Weights of a small GPT-style language model, trained from scratch on English Wikipedia: 19 layers, no biases in attention or MLP.
MLP neurons of a small language model. Each row is named by its layer, matrix (down: output weights) and neuron, and shows model dimensions 474-569. Each number is 500 + 40 x the weight over its row's rms, rounded and kept within 0 to 999. Numbers have three digits each. A neuron's up and down rows have the sign that makes its largest values positive.
A block is one neuron, or neurons of one layer that tend to fire together. After each block is what it responds to, as a language model described it from the Wikipedia text at the highest values.

L8.down995:543545478502475487451508520527551460437477548473506503540434565441527538492550544438418542561572535579514540471518504483405545522503530520466504521464512397470518571501508461542529560468487494495455349496539546518508442433511510599526586463576509516519543486492474537522520525408500510518
L8.down1214:383519509530460544482527497538462453577510402526535447479495527499504410497460489497391468464471460483546530491542528519524567535470450460577469523464555418519457549491496548514502444455527463519464462546494543497406558544478509467496521493509486425449440498495531538458521500523525500509
L8.down1258:484487456411442487492482569519430433527506517425479535491490557471486519572588510471482565491563575499506510477480524508470489484498542496486512654500560503508461474576486490421523518412498549530589478456511494462484480508529447554488538499428458471466466551505509497537534522401449561399
L8.down1301:477472515567514529506528547494493523445485516435521456497511538409543487504530482526547545488541494556547499478428532456485519571526466550463512523474519476534507518520487457482481513574491476468489459486519496532522397474482503514551513506497503450510483531516441505538529513533468457527
L8.down1970:469459497516586488584540498482482525473505472470555512474552548487471512540533500557474429551443502518485411518510483476500495490417533528515476494541492437545487571524540459518477517502486492487521459462509422515406507553463462563408474454534556480496512476409515506529446473491511522491
L8.down2064:459507505500547548539512498474506516514507435520560495487434555510513515505498541530484573525477524522457468493532557531444502445417522518549456536456535502516545447543476587554594488462433451521536558523487419512489547518499452504539490508538475524557486510489524503481503534445509490512
L8.down2457:489512468568467557447478554515485518491450487465495548484556496506449558480528475510523571482486497485488532555511477517444553491500495518460515525497507534477579470419500562488551500558545514504553622592458508495454514472476506480511559407453524493452519472550540533558509470478489450477
L8.down2520:557445522496485473502466560457529583492500517530496444420491489540577512528468449409512468461506505481486445441511543524527533536555523496469630569490502542522505413403566468449516519521444531489572486477418483508530506468459527506456550482528506504441518577511494507487521478458507424562
Mid-word subword fragments

L8.down433:587493512523524488566489471512568514526446566419452440464506485612491542447523469443503536488497393528447457411480497521491492442540478510497527539518509484461526558442462534461471468466576460517491581506532461508539489502559454527494523469464466483490539480472493475486510482452500529500
L8.down902:508497457456444480505527534525501490570526590513540502479493554475518573459517513485462457452491484503485507452542534533522536479474530449540460437478529545539507515517411521491567453474457490490472510467547553549557561525433521515510460506456459537554527514492523507453497484451455558476
L8.down911:565466474444428549525497480533444442489506479460496534522438484545462522512527526533569545465453446499525406517524481475497543611456413511558479463550497531521458423544499517512530574468523482500456481576503490460476562494533500473452538423482531472508534515496463521495493507511495568455
L8.down948:496552511486475490467507439570555554574486460522421441536545463483562499507535484543534468548523488471526482483459545523474490499456521512506541505461538469492538450557444500532512525454508462490422511528540476590498528514478530513498560482538476455503523532498530500415495493453493511381
L8.down1175:579490542486462520568469567496466458504516550475515504550556540508538522596511570534552536533501535479511459496530531458513436541459504478527547512528575546504525458543474488480491577533564510604477467536515511475498505501513485582509418501467522489424499535497559515456466543506503476549
L8.down1328:508455525507488402465505511483478501501516471496538448576547493461510551477500530470409557556501540504528467480416496476559438538444494482460493527490552530440481461518488454453486550524496537480573543490512596491473528459531363519498569444460454487494503507507479512520565571466470461541
L8.down1994:525513467545540525541521547519479566517483507457544565464494573489499491504462465549496492532496493497507538497529431576480511460518468498509470488502556526486465446443561542534584426534485546519499527541488451533476521540421478459444474506560534585514431426548432582502467513472445483550
L8.down2075:478503442499481427519515497425415549536442476528486545539554554504485450483538588544397488438463473512555546472521499455523517450482547460506535461509487525525560478530473419506504493547520553497448502560465625565464513460513464591479544479517467506489490437470503473488427539508517520475
Letter "s" fragments

L8.down2:545451456571452529532529500445471475478473585438419505520482461545481524469492476519523534492574517511481465552434580543502516499479526498466497453505492509410529462479527517492548499519434492470477489398478512450477518545493488466472523531523460503488473458462536543538512498603531520450
L8.down198:546400504511466496546462473493466481484499533502518470520535500479515448424528450461470520470498567457480546489557524468553465448496484514466456583546489543452475491439403528482552510496547509494511542522499465548546476474454471533521485466522502506496415495495454453524509482532460533486
L8.down249:516525521492447499513505468592475542482517519490479529446502497522405548441487543408460494439493513437451549581523556509523440521527501529533460509464503475431467529540545575529512468512513507495523425492506483560481512534599524495508508497544502493471528486516528372464553500511501434426
L8.down576:402433458490494417486477529508541467483566499465490502504510453543480531536405497420494502419468499507465500524645477545475529470565475468478481537474552487525551426469481591512482486529511534458447380453512504494531526526529517571442533503571491552451489513509560492550466489467470503557
L8.down602:475487536568536496474488499478442479497479508478494467507476530540483483629529492504465529458500512485490495452458473448542572532495505480508488435512467456549533473517446547487540447445477522457504488563474514575498491490474518489463535546513484493510493534540575519465535418508492556489
L8.down753:486453512527523433536545519417460484483481525440505527537542506493478523452490498530497464580528473508452488477470518512541435435478406427473520477463488430502472538485523506508407474494533483551503463548486449515470578548537523495513439474475530541475514534526506482480561514524478412461
L8.down1397:441524541511540517462458537460539550545468492570528530460605483525477507487473472469466437508545589513538570468478489545499478500493460529491512476479524497414422468501471544415487530460477555491448453503510498549533517490534503480504501552470513478463490485561503513494511514385523524410
L8.down1985:578482542527427499465509488454504489595447497522482513488422467454487535479464513503497538464506504518475532477515522425535476545539547511530537508521552546496522546497515508508472532511495497514433426450486540552497466483494477485495459510489490491504498501425469483449498457466521537542
Temporal sequence adverbs

L3.down26:490542534490509465529544492501571590502464465471539419555542556527555452489440494573489525473399491463488582551567500400490472477505472445568519506487548458401493630482490529456502517461580495502452496560482578561499582456452504456513508457520511481541455532526444477462563530515534568516
L3.down580:455492483489484523486532532463495464489465541481503446550426516569494481467505528528581522479462514494462492589482524499517466522486464468518509499472563505439562521475425523502459539530506469413468489588548593556509483427468493479470574525549564458468549563529448434594509447475491550567
L3.down2057:548481491465553459490537459519452488499576506532530508486486534517490513587526523551517488541535465465520483492493531419532479549491531433549566513562465532529461527601450511474445513494555516456501510544439479469526518535522534532483518480473495521496477549532504518554574552422511532509
L3.down2530:478519460482555579499476529430437510502474499496518459492467532523522521485479443478511522507479514485530530521501513524568510480478498526493495506561565506545491443505513475519436508510430412510501407572564593470557497539534418505437479521509479524505485516487513492548455461528513503522
Modal verbs after subjects

L13.down62:430527476490499498506543475549463509501480426457490513572470483494496517545486487532499498492488539504468461425466509495463533440428511492513512513467585533446616532501484476578493470468499555503462522472512512495467457502531515568505532529577503448475481486457528492447477480539520460477
L13.down1734:441496484488571508480461529526413482484473506525387484526492452554572531490544560477529591518464565578568498475434587463516533525469528496505495504495532526474498473548526430526453448504491560483521448509514467530492498448487463510505558518482485450564582455482455515449509427426520519402
Function words inside titles

L3.down623:566500521534520504515530435460524480516468500476536486457498527487515561501532458565553515474506436498585523458500510467546455493468489542589495519454515502497552451549518600463562464401561483478426541485513505542457530481549434510503480531576559552498484413521515460534529409575543527459
L3.down1320:544529471500512559466453523579481509463579484501532509473505498524480449441448464535504475476487491557585512527536555383574474496390570529519537537501549542514532575511444530468523518533562567431470491519535488451486515477514491479530529386550509517419490437496504489528455543542483546521
L3.down1489:526410496444455558525476560479485508488458538477526351495533489458481522504493563534479452528511514515489529521532462441516520457517586549538502527492531504488491530543507542516483505456524550515485487513497450472500475426530561394581461467570478498491510506483545562567597507500462541510
L3.down1988:497558504476425467427439508548494439486475495451494442462515476520509480463479463534464453474457473548524500474411513443511509501489501539518517504477496504447507534501516496490530510535451523496442473510429586542501490444611479565510514465517471444497481545513496480535508558495474546516
Sentence-initial "According"

L8.down286:489504569462523520493469522579460514507444472435527525451517516570517520529453485502665503443484480448422458530539501460515495495527526548438547448497528553476442545494494497563557495514463518569540544586547485485545523509534531514486484547512481456546455501546503437507496543495477513477
L8.down324:442448494479512536484533512508447481467493496531472496468501454456443450543486563440541474469481515522523529482487528486510512498526495476495496470479551547517484535458574551501418503465505472476486503542471437582498498494583534497532509460550585455445612518457547490475503493524561454443
L8.down334:564449479421508523452472432496512528513476471498559470528548588403531483546592498441513522467451432511523524450516473424497523525409510444512493564503468625474491528485439498448561515526505523485519502476585568549458466419489535473523506527442472539479465469474548451527475435479514517441
L8.down820:509442552492521456523445504514512536502504498406504517468514512439530541516442552470510489550501547468480466578490434447508508442430475519480468474459511548479428524457543507513596518468489496505501473534461531529488470515471482527488468473484507537456499433477498476491572515541477545519
L8.down1157:505439558411566499486482516444427546491481493498488494483498565524454440464442487578505516513552492548478474482511499460512519528483452500524484496493443602434458460514441458520504482512475517534544534505509450499502497518508461477516498527449481535547456589498480478495638527504562544476
L8.down1393:411480552558501542483482500445460482589431500486466505543570525499582495526501563549554441506438497536526499545524483611483502492476502496461444481532636574451426467475463563497479484466525416497466545460484554526491509492476473513515409498498496425508521492548469468465582501548542571491
L8.down2151:427559552513443429556540423497504552514485590508565489504442483479478537510541500501554486449529492466505556445486509441484436466469484537478481443521486544473521487506483528580470500545560447538514489494541460490537508499501483397474525541508520499505525592443522551565513490516600533487
L8.down2267:500445528567516492493433477420540504472507513469479479508481440412527489439503449491487462504462481465446467397510591487501570494467485456472495540507471541530433481495501485508479527478523575536501467524501523517485451416506478472507527528496480420485510508530498504459548535521507439499
Partitive quantifiers; table pipes

L13.down798:485514529509500547402456508542430473532494442432488507435526571497523522504469536523419475494581486503606453468519568497451443460498483492500495456540500505489478493494497559508491517528588505510475527525517588546528488521581492470581529504544433548491500487473499467545566472568457463479
L13.down2507:526433521502524503465533557514486522412550471468464489480496513483486470498492539467496521453567517539489522513544505483540538411516469524520513461513484487494504480477485475475561482499463519496461499453426520486556543566504509473535446565567505522457521480491513463482465500503531556537
Adjective completion tokens

L3.down1340:513452495540525464530513539489482477593481489447450484479508535556493434496456474506540493559442495518476492519521467474482434613593479560522462563539478459519575458483511517549447495490489516468406495527462580521476474523510524515560549477474549504509532455514551510472535578523552479535
L3.down1731:480411512501529422529531500534482474474426493473487509525581500526478443478517445432519526429468519498488492489480516479482445446557509477482567477537527417504499573572479516523432439465496594534479489605472542524493501536463465487442512485483474490438540501514474535453543502576505421450
L3.down1931:491554571535489517512486489420514481516510519577525517538467476575495513533482444508517559534494471541393535520514500497477515499503444515508541546533437446573501488508532476536520494408400450412553445460479535451464474585491512522462515487481558506508491451492588505469470478517507530480
L3.down2401:495472576477488497486479495471482488528517492474548511449475512540494438487452520502450442460501529450564506496490519518463517515495502449498467514484504507455533544538430496534516472510517501471523561500520533564498426472429467520487506464533523568490495516525510381485516533491519466522
Mid-word subword pieces

L3.down1482:502515495539542503517473517500523540433470498512464544538449475517491482527485470469469480456505539508493525505513482405472474497596487430510402482432558567506447537455471495490454488541475477543512472490486592476503440516521486545519489472460570521448543474568552494503500465567561430591
L3.down1584:534564562505548447492455549557456526521547498469563452481491523582465523415489572527506522494427449463472550571465524541468571518535468440572487570455470539465509495517456593443546483470487504527475481505544460582525538567495436432449433541485472494519526496491481513570530469523455553514
L3.down2031:423545551519542460476487601512509495504475424525530488517523490495495516469507495568486555505514509522507540517547486470563519550542464534557465416480567541515560566447481510435445566413473604526486478507539474532514526531483443488473461544480510444459528461491535488475501473508503491549
L3.down2328:509583502525544572472431463508569518565485444480498469514513527515498501580483479481498460505438499538512480500517475526546500462430545534553488522544477520477522438511513446423493470490616442582500515508475543428517421422527514450506417536530536523489493474508482515530421460474514507475
Sequencing and contrast adverbs

L8.down512:620540501518468476477592452448457475476472518559527506519496406471523520462518542458483587523541419531485564498555479481501482546500469521485550513564488492488485438466496485450446510478497457520529441482506491460536523475483511546542541452502485504521480485477480523461505561559449549464
L8.down623:471503567542446410590481485506510416512481531453492491504478518519488459523458470554423505549555534530456517547521555430479476506499545518456439533516555554524422518473445508491441472468474438423519493477526477476478468523526487482495481513515481518474481498447550396495493477499517560495
L8.down712:499467531507538518501488496578507404510409444496480479629520488555565483541425558461478503461507535487569465554458532509484526442460438564480551509563488525472473445520506557487594493466503541461512482488479489453419504555526517506553550490521558537524496476499409520526536521536489447508
L8.down769:475523513484581460489530452484495460486553505493490567519486486470512441470496505530514516530545479525539535506481561451510459493563508507467478507476560500555444463516487540432480514498483530452484473518500483552448578490456485473517484445516554458554505535510538506487531478477493405580
L8.down884:539525528455616540497479472514470467410512480563483544497500594472539526553533567450525563482501567502482538486460498423540523541486522547524552483484496412500469517531430604551428448539478489538470454527508457464535453470500524484495569509512522426462515502462529458464470526459447435487
L8.down915:531521537428504414480586390547473444569497467549487486474470452482502489504511509529462512553445564508441522543506505468503382512534453484478426481512556415522452492481503453528525601494443522588499421546463486449518472412519498515444546487457496463563472503435570473526516521542540454500
L8.down1289:467445504537404449505484509443498445552484513499453455503474518539461448486427517508464571513451511526420498503533546522516479502500482474460518464523463570475559455473500412556494429483519483442547582514452473516521503438498522518410513543546524552497489491486475490582571472608527505489
L8.down2197:468471488496477514483463549564489475464499518485423477493490460552502518532518518513503527535431532482436511443498480517448473516455424470442572512507483560454430483447515459521463473535530594453410478527469553493500514473496512482500576447506481538477482424514517431520465471477469517539
Second word-piece fragments

L8.down149:447570529452427472456504465547418519479483427495556496463518479501494434544505478550492462500529497561477551437507480470498380483539511525589527520529463543495548558520513493480514478453525588519495475522483480506523497474561449479489493490554490431527454434504460439537580478488580509515
L8.down478:494451582564520526518529488474558471480530461506459480503505484500517520454466528557489514453519555480561537453597524484494542476470485425546499469486537415527511501490419469463536564487607482575450504517414455515516495548490581521572484531575553504459516476478494499432556499514492484533
L8.down1517:415533614471552456409519483551427556531526515503445504540539547497520524528458513572492538494578470520520516597539460512483439492476531464528495457496514541412488522572485534496488453499527470431500450516451518489537486499544507518489489510577568542484478464513542465468484464449405472502
L8.down1601:521539504443463518420530573497478462465526543516541570525497484481461557473476570467565509433473479496516477465600483549451484479523457515587489468566539515550520506417512482541540519427480486482530536528492482539494556447478469505487519484477461456531535522560457443486534487533471489455
L8.down2007:459500532448611474458523509549522477452519454484530494536482544530473540481537499522503567441467458550499514466523530516490485507522496511436450428529497506465468493517456500605530466488565456535501457509484445490467476531520419432533557540540450516512531488544500464488469477508544500457
L8.down2171:440534543481537489510495438564448525493474493463505449583534452451527475472475532508594492415494532473458552537534504520528447532440435439503512531563530518514564492503471522499495514506537533587562496503512553479445508545485548495445448481516526550497462486470512537560496494545424498525
L8.down2239:453550486483467479445550483441488492540442500494515502505536466511400444567472462504477536451453483543511515539486416484478570483532504446467488537498490544549593511545485461519530481527564459495502508510482471471419526522481496446539453481493467489600527538461515499528560487461483545519
L8.down2432:492479472474422498515550538577521470482607486477517431554497529411545553538532516482492493470534489576506497478507426486443480522536482494496560465487471513464445498466443513456483513531519535552486492521509501454462491446439495448527563446458504482393561557493541499458482442474516456494
Comparative and adjective suffixes

L3.down64:550584531564563515512494555515499480519487386530455461441536520505445485505558449435502474572530556523520524496576591492433520474446516460511479489446538527522501483422454530581573478491501462527478480533481492540497526519501498605404479539475447485438529481459486545528509527536453528504
L3.down759:515551437515548522481495515529473506470493534465526510499494542527538521488541498439530448520488550536445561551488534507524476547488536471482496559487429474504463487429522520505492581510544443437525456451517573480433498467597492474461451510504516529516559424460416547473482525535501540451
L3.down1927:520451491479565507442490446523563509489492606547477495495507556433517499432516503489551511465487520507501521467502572448454454447471516414463533421490464537503533544494489492534438475460519498468487579532490494365460506483415515498484538525496468437535524456543394545549566462497435560528
L3.down2094:510531529446400505462572465478507539465555370533529531483377568493506547445554485514440476508569523506478538518539533500522533508460518549506530541448474539442496536491494479497494431495498543437488513456557474496522482486457520483521498544500474507499490454536427486508553420493530530466
Number tokens, esp. COVID-19

L13.down514:525520487449554540399504506510567528556523496470479511537485429529523507506541509462529489450572512502531481511608481521461479559468493473468489512500529512482408492480441515528540504486580510466484479478453426509527525474502445523479476454500493542470521530476500516454469502464469467571
L13.down2320:487461424551470531469475497508521570586543500472462477513425438545533537542526475372520474466531471486505517455486498455502479620540538506478454532528497487473511416441542468565502513395521566460503510488531493475545519480397493507381465502472493513556556504490475481404446502515458487570
Token after a person's name

L13.down2222:529444470492498545495453490524549527514540538472560530464470514509499476461527493460497483493509527494533437455507516489519447547496496471364501566490534537474524503459493542482510528507460530493462434531542480469442519543546526398400505470444471496506536447525533506450418506500479491498
L13.down2506:492429565452490579543475517520530486520464535459483478496470506543487508545502503547477510505519562499480492554505459486511468493470552444503519510472541436423558525454465502482531407493505454468441520480560517512464560503539447577533544512474527473596566508474496522493508520456473547471
Sequence and adjacency words

L3.down456:482558504473529492503550510518511489604489505540535501454491505497516496456468471513512539493535496526518503540548560511513530501482537488530482512525536490464476555509474459478534584444540566444611464505417510551442588465464467560469513488520570503517543454494518505520460507480383534492
L3.down662:579524489506522454450494536570450492519511554510493510489542530530533559495524523534498489534500433550572477549479442442534504431544484497489458566496448570520499564494491599548502473580524533512556404519496514520428467513446438471514456502503475527420493550523503490469535472515509511547
L3.down1574:476531512508593513471455533443512465512426503438545519462516519539502450509560475494503441510544471471459491518544489487497528498579502481486527506469468488539487533523504551485480565496459551539515553470494459528562588541553538542536414525541552508507534436508545520588472562467491472493
L3.down2224:509468448510481465425448475511491480458535512580491548455446510565453498431561450555521452485474501504477522421525520532508456492467469451511517451449474530528493523479402496546492504485505501502466529524505505506495578509517567481477470514552507567562547593497510541514490559504542519491
Word start after brackets/quotes

L3.down1337:520552487533502376519506539486449439476502475435481510523491484459513438501469541440496492494490480545458513522405443467508485551553434508541512441454537453500487454544467509542550587504469464497581491446560484521503486454500513462536483474543526479467462575460471437447512497549551508492
L3.down2006:486555551475448494507505476475569453537540509570469427547450454477570521500480550471527465505478505476497515567456520521447546483467448493541528472530510530513497484465436469443579550509430534470404533527496493555491506504568566462499513467489477510490428447468468488553523534490485476544
L3.down2048:464453502558451485483542563529500490488504476463518464527468484477497471502499514463539498497487538561492516549530456523547476486478479567584518397476428579471470520515392508491493506433449522491505502557495529505471525465506481499509505451438539499444500497505489441482616512587487515540
L3.down2512:437545513468485469485485516517465476490504454488499437568518513482453454482475474546556462502497542517448473480548531553523487385478475537508537418540501555494545417518498514481530513459481539490474495544550463464507447357525531488528531456478480449533551418491542558476519479518572458483
Quantity, size and novelty words

L8.down554:538538522521391468477540546566493539560540496494505483532539500484436482508531489459491539576527515463494544487375454467500565490461500570487445417472401525489461498439442568440515518462473459540465572455520469455482459473463492484509536459527507477559475526536509467479521456491536494497
L8.down935:480495535533471583486496539487498576499426535494514465509481505526509479476498569415483496487536481528498499596514549476550560600421392427469526453492552494393467505561471477508533528504488479481452450504474479599483516479509475518507480527550510501443511551495535436446446532486587509511
L8.down1102:466506496521474542564478483493501442460469463521511555517526551463515540488508492506535523513481553525513473477532418494519507503480576520536479453520513476442465460500402456532455581487517428490510524507499444499469526499490485499576526439457499506454501484620528497553479443503537527418
L8.down1205:533460467496500436448487506507493441524487533482541497430533463497492469500549473536462466371438485442538479531495551507466522488604575550492523527526477526455550498488474527543597484519497474528487463369541551518510528432473527576527488501454537468503515529544477483528443506486515495489
L8.down1251:488490433503447458470491493477469480517500470486478577500476492510439480475522511538473535492506532475490488459463524474521480535478497451484452499500501483463445478604379525454470542497457472512458483500519534508484505500486467501493529490476495482449545535539566500521558487487529495440
L8.down1590:525472527469490490520523491550596527491497480552575502576524516496470528475499485515572454538486509469499568483472471511575505493514496524513493545575519478489448493548492493507531527488503525516525518540571486500525511509460554485509560583476499557415494479503450538523564502467519547451
L8.down2450:496558465447453510507483432570510530484487486428508486521490493538558533502447527487441498489521477523487470493525441535525478502464459464433449606478503491533519500479498422511452539530452533490550475533443488455534450538494488460544536476506481513504518509488528555463520481451504494478
L8.down2458:526535523492448517465479528475556444506494509428448506487493501452539531454475528460477479458487544486458468515496528474510487579493560485488422461463446558480434488563509485550516437487548545508449606536509522520391479478480565524538557556550484456491489496541522542504531531504496548449
Contractions and copula complements

L13.down803:494503531509526497506487421432493506464501487536533482538440407513442542491507484459399511511549506443496466476526474419503535445547506549513488465565550533415486566484556514470493515473559415505560466455531552488481513508500505465523551521471503492494460588588565480503508512516513434547
L13.down1870:529475537444446478504535511471368479525414424513419508526499476525402510503574518479451469493500508522538489474434444479435451525507477497480478435443563496460468446465512494458487416556466482521536510488480520512473469458472485441549537522539475497509430540490523586504421483528502479531
Plural noun endings

L13.down1107:514467495511476464499471427465484491509529477529546464549529496551428537530485508547523426525551546480487512483454462479536475496461472531489480538479494550489570458475510480472512465511484484503543570516442477496495569442566515485425602531530505521493489496472482452503415512479512502538
L13.down2461:538503495437531478559483467489528487507475549603504537436492504452431463475550496452469470484472525508520507542514567534470494522590540436523456435473508527440486513489476538486516534489553466533459516542490478551476389511526414467551512478496481513551520445442469478564553508416483502418
Stats table column separators

L8.down775:504471484459463516556526519474489495517495514501441513458541586552564523561492541484492493544439482535521509501540437435509496551535536503566471566506496502557553487482458459510537523548511512473484480412475464519532466530478557528516558522525492536597551514493524451503505511576424481488
L8.down804:544498490429521495577560528533559522489481527405536464471469524464502515519467452519468507532496533444544537504452549465500477545481474520501561541433498500559511502523530517465505456441550580459468574488462513479502452556552489482468484492517531507439416536498445503510498477503523463493
L8.down1042:415519443492441536556540505399493524463528524470514471491443499508490574477529493440513506520548478467545503536506571481470465549480486531428555418541462451443538529468508534514601565483462497464463542457504558497496497457511511523488531495454535502484434476456443543524515412483471431492
L8.down1250:517600480495499465542469437509471458503497499536473463436461460519485553501488489586537517520462498510418591488506481420544510560455487494463460465433486479490465482480495470534488450454504492497512523491490524516492579542578550428441524481539504381521486476496507509565447543498503483467
L8.down1321:569481440545469461481525534500507566464524458552540428554543434474467508585405513464479529477468481563500482574489445528448523563477495561521518530487488473550507566541466458502456525529460454481494475455521446544513537513498572484545560523529487538524491478572480531515541517495468526459
L8.down1560:557446559493488499501433482472542535515496448547426420533535486498467498440440463497430474437506468520512533525443554561448538532506489485506417520519546484467461489571506553480483512464475517510477483480540496445461490505579546431499497521532560498508442544566474529588416524549544498518
L8.down1625:520514477571484580488441534510394552557450491481467528502513498484525517514443424396430464488491488503485549531409501447511566481420492529531473523469504510484508478569510527571510515472511392459496476519474489426464491509485492469545488458524496539475491535578562529514480516468488460438
L8.down2082:473565448468513508491410465533523529485484521479457512515442527416537413451551485450499553481496491446452563478524471462415483569466543502511458505482545495508466553436567492502507448509520436466472415461497528505515411540491543475523498464490525495458452469483564434453489465541461469561
Source attribution points

L3.down720:501514500482558499571498458521556546523531504510558495451539510555502474483498467523509538510477508501501534499580488586493510457486448484497458482521476479480503474440500514578417506445542534447520603432543493443546484450463547513473521483539459569538454466472543550480433496550538576506
L3.down1443:551417495482443499490492549534550481500548504536535477482510426504553444506519526543529425503434481536451491487468526460554514592523445540448490455495533435568478495491494480471503489541500604476499570547512446509481430488483514492542524444480437478545506464537552475454466480479548444455
L3.down1611:516475439482525498493518479520522464420551493524505453511558525513472488486461486556475550428513415490575572510484454473457459501477430504518447486498468482433513555506563470463467546453449500506621543574533449495444473519454480463543461448469544497485482526535509484422547411447485493429
L3.down1698:521478508571499479501434466474507452501546490491573440498502560531505467497423469550522560529451467462492543479610462484558505505529477493483530503472507522514473583460547532486535568459413529478497532485546445457468546460450499512435470514503460536436484466462571538553541470523508602464
Start of split names

L13.down359:516532517525541473488433552560583547540505528456530488494470497460492467508512534453489438523497529425511541488498487415478586528494444507521455495444548529446516503503472496567471400504452457498449506486504477477465525527447461507486517536449472511523506499506439476564498565522598448553
L13.down2333:486460534480521528516405452543479519480558477470498465506535495515418564541493473490507429482584537496480502475527541567460555485498576455513449468556500546482496529559533444501489539453494485506492531458507529546571471468557552471566524468418490463458509429504462498536531522448551544526
Lifespan death dates

L8.down362:513473475480516481511529475491488513467518523576540447434467448524475480540431501402500481486572492526535527431482561501453472446458487503467531471468476510456524584485428489537538467394550513487523555572456524466514502512507522459579565608486558476567427478511533535530516485502517442472
L8.down545:465459509497467506462480474499413439533532452586453512532464563448539555534488505496472440497518477501488458500521557550506515493498515474437460509482559457538499491512509534512422528534571467493510528405533488524526481554447503425502459531494524543504494460502444509504478456576480527509
L8.down920:452510515475505478538478514512491439580495459453442469536424503410516468578502481550511544504484518519525517457448500541533498524517457494549424480482458424527473502511478555421563551549467516488557565526541452421467508523460478499547478482559516483464479512478501460538474493480470530467
L8.down1101:563456524531534481453510458507483494549573524576468427502497493518557434528478466567486512492508505417497541581505509441500476485511503441539535455490524550406532523460474531544470499466505499489502454501570521447506517521477452490474494574456506515336456478486475468484547510485417469456
L8.down1588:597478493540538447572514539518513514449513579508555465494530460457491466532490530545460510574473459448431593484493451515430531510484559566420469475526522456527543486491469502433539509506541449476539472472511444544574519491513518492548571433438488520453518499492473458478505493444531483463
L8.down2324:563488481524456498460505496474475453424490494571470501536500504534524520533524517458485574500448446503505488581473526467528496474522477512499529517462470547447530504496522503491460480530521519460451506557440463480492402471544498455418545430469517532473522575469544457462478422482476506503
L8.down2343:542463483435548467478480480525540467557474406485513508527467408481498551523458522511486446600546499479466473616534481463509559515474561455544548519484537468450526491518490458470497555547493565541510495445566603486542468454517455444533577493481482502514510546518525491462494537527528433505
L8.down2528:471465563404534487502533430463489466510452535536497471539541468474415522496448465514480475491547516504446546486476583546507450413502549412490414505535517490509588525544522549472425487474500502454552514574467475520508562469541424481479486509526469472544513533474507483453551500495478467493
Range connector after dates